Weights of a small transformer language model: MLP 448 SwiGLU, rotary positions.
MLP neurons of a small language model. Each row is named by its layer, matrix (gate and up: input weights) and neuron, and shows model dimensions 32-159. Each number is 128 + 32 x the weight over its row's rms, rounded and kept within 0 to 255. A neuron's up and down rows have the sign that makes its largest values positive.
After each neuron's rows, "fires after" lists the tokens most often just before its 100 highest values on Wikipedia text that the model never trained on; "fires in" lists the words (lower case) most often at its 100 highest values on Wikipedia text that the model never trained on. A number after a token or word is its count.

L3.gate247 [149 179 136 131  77 139  67 116 153 169 161 170 105 144 130 199 171 115  92 144 158 181 131  84 131 147  77  84 137 112 151  80 135 147  74 142 171 116 128 111 121  74 127  91 116 121 130 137 209 158 133  96 122 125 135 130 105 121 126  80 152 162 110 138 144 136 144 126  95  83 146  82  78 141 153  91  65 122  92 134 196 116  92  87 129 146 155 220  66 168 136 154 106  80 112 175  96  90  48 143 109 152 159  75 142 111  96 161 130 140 167 156 134  76 158 185 175  75  98 109 112  78 127 102 126 158 161 126]
L3.up247 [150 101  79 164  49 106 158 137 112  99 191 130 136 114  71  93  91 133 124 151 127 173 151 170 140 149 116 135  98 124 154  91 108 119  94 140 153  96  90 179 149 120 166 143 132  79 162 169 119 104 122 183 127  83 125 169  57 126 129 191 147  99 128 126 180  98 128 121 114 144 123  97  79 162 121 181 113  68 122 116 104 121 121 180  89  90 131 139 109 135  78 108 158 119 134 194 149 118 101 105 103  94 102 116 159 183  85 129 113 118 156 188 201 174 158  93 178 120 178 108 144 139 134 117  92 106 161 140]
fires after: "le" 26, "t" 22, " cont" 10, " r" 4, " ch" 4, " sp" 4
fires in: "college" 26, "until" 15, "contains" 5, "contained" 4, "chain" 4, "sports" 4

L2.gate230 [121 115 119 111 114 139 153  72 113  64  56 158 157 153 105 129 118  88 146 141 127 170 148 114 124 109  58 137 100  67 148 106 123 151  84 115  77  71 146 149 137 158  89 142 141 130 185  94 157 131 124 149 119 110 101 121 168 143 154 123 169 119 156 137 102 143 119 120 148 164 132 160 161  62 101  98 116 133 127 109 140 157 125 131 165 130 113 128 140 114 139 102  73 132 124 172 114 165 156 186 150 176 144 139 110 152 161 163 144 158 127  93  37 114  66 167 134 190 194 128 158 102 134 191 118 211 147 143]
L2.up230 [123 116 100 106 113 136  74 147 137 119 154  96 115  57  66  91 159 131 149 108 108 162 141  66 141 121 162 135 162  81 168 233 187 107 112 100 126 124 110 169 152 125 106 189 118  61 109 113  96 109 166  68 131  95  68 106 147  86  73 132 164 107 127 109 205 192 174 162 179 162 142 194 170 146 107 122 112 115 161 117 159  91 132 125 173 158  84 145 131 130 125 108 136  89 136 112 139 142 133 114 142 128 120 144 143 101  73 149 135 125 112 143  91  75 155 151 132 147 134 117  97 130  92 172 141  93 141 201]
fires after: "O" 19, "d" 15, " p" 14, " O" 13, " w" 12
fires in: "on" 28, "water" 9, "produced" 7, "particular" 4, "waterway" 4

L4.gate265 [149 125 150 104 131 139 164 132  78  96 151  90  75 151 112 159 127  97 135 140 135 127 154 102 173  70 145 144  63 111 129 156  85 104  96 138 146 114 121 150 159 191 130 157 122  69 141 114 187 128 124 184 136 156 112 137 102 116 111 175 102 114 123 114 169 126  95  90 106 129 139 144 135 157 151 142 169  93  97 125 159 121 203  99 181  88 131 173 165  54 152  97 148 171 163 152 185 161 126 181  94 140 113 165  90 131  95 181  61 188 144  95 116 135 139 159 125 170 137 171 149 153  95 132  79  79  95 141]
L4.up265 [154 103  87 135 117 128 124 156 128 152 197 118 142 141  77 110 120 125 149 135 115  93 176 155 137 115 144  99 134 104 123  86 143  79 104 109  95 144 162 173  82 115 132 143  87  77  65 156 158  50 142  85 144 100 101 116 106 109 255 104 147 141 152 109 159 140  74  53 115 103  88 174 129 114 179 157 146  77 127 102 158 106 174 156 124 155  86 100 104 130 144 122 192 115 184 178 149  76  80 147 157 139 120  97 130 127 106 124 108 122 184 136 140 173 115 174 141 154 139 124  81 156 128 111  99 135 103  89]
fires after: "H" 16, "oc" 13, " T" 9, " C" 8, "I" 6, "ens" 5
fires in: "he" 20, "town" 8, "located" 8, "it" 8, "city" 8, "density" 5

L2.gate383 [134 153 151 142  78 108 156  79  84 156 117 119 169 217  62 114 106 159 109 109  78 101 206 135 120 128 113 137 139 141 134 159 113 122 148  77 127 144 125 114 129 139 118 138 162 101 134 138  84 135  99 119 168 160 113 150 111 141 138 132 166 182 113 116  94 166 131 124 111  78  92 138  57  90  97 126 114 187 145  82 135 137 148  91 151 125 137 146 129 208 119  99  90 142 134 165 128 147 195 104 114 171 115 108 143  92 121 149 112 132 163 120 106  97 123 120 136 184 179  47  88 178 138 140 167 136  91 161]
L2.up383 [125 141 120 140 141 144 157 102 118 102 129 129 110 105  46 147  91 152 129 184 102  91 137  70 109  99 134 126 141 160 143 133 153 120 138 123 106 143 146  87  84 153 198 190 119 123 127 135 163 108 121 114 153 121 156 145 125 168  82 159 153 148 110 114 132 125 122  96 137 153 136  84 117 122 182 135 143 150 130 109 173 114 146 141 131  81 136 148 154 157 120  94 107 140 133  52 170 205 194 165  88  98 109  85 173 198 126  85 104 127  61 150 106 109  97  55 152  73 130 125 111 124 144 125 162 108 178 104]
fires after: " o" 34, "u" 29, "i" 5, "ec" 5, " with" 4
fires in: "such" 28, "other" 14, "operations" 7, "opera" 6, "operating" 4, "operator" 4

L3.gate179 [118 146 106 141 117 129 150 133 159 172  96 173  95  62 174 125 124 136  94  78 165  99 118 107 145 111  69 151  96  79  40  90 107  64 130  82  97 151 105 134 139 113 121  94 148  76 171 106 137 122  92  91 142 115  95  98 116 111 190 106 128 170 177 170 107 110 147 155 134 175 149 119  99 191 124  96 120 132 158 123 146 100 129 117 112 112 162 161 162 117 144 148 102 107  92 146 155 181 168 141 109 157 174 134  85  74 128 165 127 161 123  60 105  92 108 123 167 137 156 100 162 152 127 150 112 203 165 214]
L3.up179 [125 118 156 162 115 182  92 120 112  81 109 155 156 119 115 152 143  84  85 112 102 105 178 165 223  66 174 151 161  94 119 101 130 167  91 180 136 114 102 123 149 124 143 107 110  71  51 136  57 123  99 163 126 125 148 130 144 137 121 146  52  89 219 153 147 167 151 120  63  98 129 100 113 135  93 131  89 152 162 119 107 118 169  98 101 123 166 152 145 151  88 101 126 124 161 118 139 168 153  92 101 152 151  60 136  96  90 135  92 101 137 133 129 120 121 173 107 126 148 118 166 205  96 165 160 128 114 126]
fires after: " O" 23, "O" 23, " S" 19, " w" 9, "um" 7, " s" 5
fires in: "on" 45, "senator" 6, "senate" 5, "world" 5

L2.gate232 [110 152 129 158 148 130 171 138 133 189 156 165 102 109 116  87  92 131 135 115 136  89 133 161 134 169  99 104  81  98  94 178  86 171 165 106 111 128 152  59 137 130 193 172 169 139 108  88 139 129 167 138 177  99  97 146 105  93 144 149 120 120 146 127 142 143 142 133 169 183  88 130 113 140 170 123 189 222 109 116 120 169  62  90 127 128 108 180 185  75  91 105 113 139 119  80 115 147 114  92  83 138 183 143 168 114  97 176 103 183  56 140  74 142  68 134  89  94  97 136 107 152 206 138 134  99 147 144]
L2.up232 [ 93 154  94 176 149 134 122 104 124 195 185 170 155 118 198 141 118 106 224 125 150  89 127 138  93 144 113 119 169 101 142 113 150 139 180  74  99 106 156 143 122  93 162 148 129 199 174 132  87 122 139 127 166 156  56 154 136  79  60  81 113 132 134 125 154 103 107 135 141 152 118 148 143  90  95 148 127  96 130 168 134 115 165 128 159 125 125  89 159 116 105 145 117 100  83  92 109 149 176  99 128  70 102 133 124 109  86  93 168 123 119 106 101  54 142 119  87 152 149  77 181  85 158  89  90 154 181 106]
fires after: " S" 23, " be" 15, " s" 13, "erv" 11, "l" 6, "e" 5
fires in: "she" 39, "best" 15, "served" 8, "slightly" 5, "conservative" 4

L3.gate160 [165 137 102 112 126 117 144 148 112 148 109 105 101 181  97 110 133 118 130 145 132  95 132 105 100 108 121 157 132 188 122 143 195  33 177 129 103 116  90  96 185  93 184 177  94 148 153 137 125 115  95 110 151 155  79 112 102 118 145 135 124 134  96 103 134 153 128  44 111  90 127 113  43 114 108 172 176 149  68 132 177 118 124 104 169 165 160  99 132 124  65 138  81 169 170 146 120 143 124 135 126 105 155  91 180  91 170 107 167 154 110 112 107  85 153 121 103 150 122  78 141 201 117 109 133 103 115 166]
L3.up160 [ 98 145  66 119 144 131  88 135 140  91 117 158 192  63  74 140 165 120 173 137 106  80 143 131  94 117 114 117 201 145 147  66 104 158 152 108  87 138 156 138 102 125 184 187 156 121  68 154 126  82 131 116 112 158 146 138 126 146 163 145  71 114 101  94 187 143  94 137 151 170 121  60 145 168 147 148 175 135 110 167 134  86 121 106  78 133 167  93  90 140  71 107 131 149 150 114  91 225 118 171  84 130 139 152 114 172 136 124 126 122 147  91 142 157 105 160 152 177 183 119 177 120 159 118 155 139 116 125]
fires after: "u" 39, "ec" 16, " o" 9, " w" 6, "i" 5, "m" 5
fires in: "such" 29, "much" 9, "own" 7, "special" 6

L3.gate379 [ 93 122 146 109 132  89 184 134 155 163 115  99 105 150  91 147 115 138 170 148 161  86  93 121  94 128 139 139 177 100  89 133  99 127 142 157 135  89  97  81 196 213 117 175 138 152 132 100 177 163 162  37 156 140 121 178  79  54 116  62 154 105 109 115 114 123  98 112 153 122 155 121 150 170  91  87 117 134 110 104 137 153 107 152 198 144 109 191  80 141 187  95 104 105  94 126 128 110 155 115 162 118 163 185 166 103 104 140  94  85 127  75 131 140 138  77 157 169 131  74 141 145 106 109 154 159 150 208]
L3.up379 [126 131 107 108 173 129 107 155 140 192 145 107 168 161 186 121  50  84 137  99 154  85 108 107 130 120 125 159 119 137 164 149 100 191 156  83  84  52 136 169 161 166 142 139 137  99 133 123 123 142 148  61 161 174 112 113  71 118  78 128 167 164 106  82 217 143 131 153  51 121 146  77  95 145 171 151 139 109 148 158  84  72 162 143 171 130 150 159 146 102 102  39 102 156  58 132 133  53 162 143 126  79 107 169 126 165  92 172 130 112 143  99 158 189 152 121 148 114 137 113 117 120 137  95 108 154 119 118]
fires after: " B" 19, " f" 16, " J" 14, "O" 11, "f" 10, " F" 9
fires in: "british" 16, "on" 14, "japanese" 13, "before" 10, "family" 8, "ford" 6

L10.gate79 [163 141 132 137 133 159 149 115 130 109 101 107 139 174 142 130 145 114 112 106 173 118  81  63 137 146 109  53 143 121 102 113 132 101 202 129 116 145  99 147 112 105  62 139 110 163  90 175 144  95 102  98 108 130  77 198  93 140 141 143 121 125 186 143 130 142 196 181 136  77 103 150 157 165 121 141 101 101 133 135 114 155 169  65 144 115  87 125 133 109 167 134 102 123 134 158 136  80  60 152 149 134 124 189 124 159 108  98  98 136 183  84 115 187 173 105 125 137 112 125 102 120 125 182  92 160 156 184]
L10.up79 [175 114 132 141 142 142 194 115 141 173 118 119 150 135 145 123 120 130 161 101 115  67  95 138  92 104  79 124 153 108 157  82 100  83 118 183 122 107 152 129 148 139 144 178 162 110 122 161 112  94  52 168 159 166 144 102 143  78 136 150 110 143  62 115  71 201 144  99 155  49 174  86 120  96  92 169 190 149  83 134 164  96 115 117  90 162 121 183 131 140 108 203 166 104 167 107 146 133 128 119 132 105  92 104 117 129  98 159 129 101 160 179  98 113 172 154  54 137 127 141 157 127 134 165 153  70 135 127]
fires after: "over" 25, "ire" 16, "it" 14, "f" 10, "en" 5
fires in: "government" 17, "director" 10, "performance" 7, "governor" 6, "directed" 6, "senior" 5

L5.gate367 [127 154 140  85 117 115 139 142 154  48 119 173 168 120 168 119 183 139 137 114 151 188 137  87 189 131  54 137 111  83 167 115 182  97 116 125  96 164 111 125  98 140 161 136  94 140 143 163 134 130  62 132 141  88  92 165 134  88 115  94 225 176 169  88 119 117 146 160 104 101 148 119 156 155 142  86 113 102 119 124 199 104 165 144 169 122 141 149 153 137  85 100 132 123 104 122 107 118  97 104 114 146  91 107  93 151 130 149 215 201 111 149  85  87 115 172  77 132 108  96 131 115 116 193  71 128 125 160]
L5.up367 [135  86 150  78 127 200 106 107 144 176 179 170 113 153 157  78 136 148 153  99 150 152 159 110 131  93 125 134 138 100 102  65 161 125 135 181  78  86 151 139 162 165 144 129 140 110  95 165 136 101  85 139  99 125  30 144 152 124 125 132 148 152 132 115 130 123 105 127 123 149 124 135 118 153  49 125  63  62  88 126 148 136 156 101  79  64  84 121 101 172 105 140 161 129 126 150 158 125 108 123 113 122 131 145 123 117 176 136 171  94 127 130 130 175  97 135  82 142 170 141  99 146  66  62  84 144 137 120]
fires after: " d" 32, " D" 20, " h" 12, " res" 5, "D" 5
fires in: "district" 37, "history" 9, "distribution" 5, "historic" 4

L4.gate14 [ 71 190 140 132 144 142 106 130 110 111 138 134 194 105 102  91 167 125 119 110 139  65 118  87 126 220 119 134 112 108 137  78 186 118 165 106 132  89 129 144 107 105 159 174  31 136  92 113 164 132  95 159 123 113  83 182 160 103 183 149  90 162 165 112 138 139 176 149 122 126  99 125  97  60 132 110 174 113 138  99 109  63 137 115 138 121  45 175 105 119 104 103 109 173 127 160  37 169  79 124 146 151 163 137 141 135 151 178 101 107 144 153 187 137 103  63 100 107 123 166 131 175 109 127 133 154 149 120]
L4.up14 [114 188 112 109 200 154 105 152 124 139 139 124 142  70  96  71 100 170  82 114 124 132 158  80 122  78 158 161 193 127  55 126 118 166 142 174 128  51  91 195 145 103  63 204 156 163 117 116 119 111 143  96 135 115  80 134 126  81 115 152 122  74  71 102 106 145 118 157 186  76 101 139 117 144 146 142 147 138 119 120 123 114 108 131 176 144 152  98 132 129 173 159 171 141 140 130  85 123 174 124 129 144 147 107 110 137 170 111 136 108 130 120 137  97 157  96 159 147 133 129  40 124  93 108 188 134 144 111]
fires after: " H" 25, "over" 25, " k" 20, "ou" 12, " part" 4
fires in: "government" 17, "however" 16, "known" 16, "governor" 6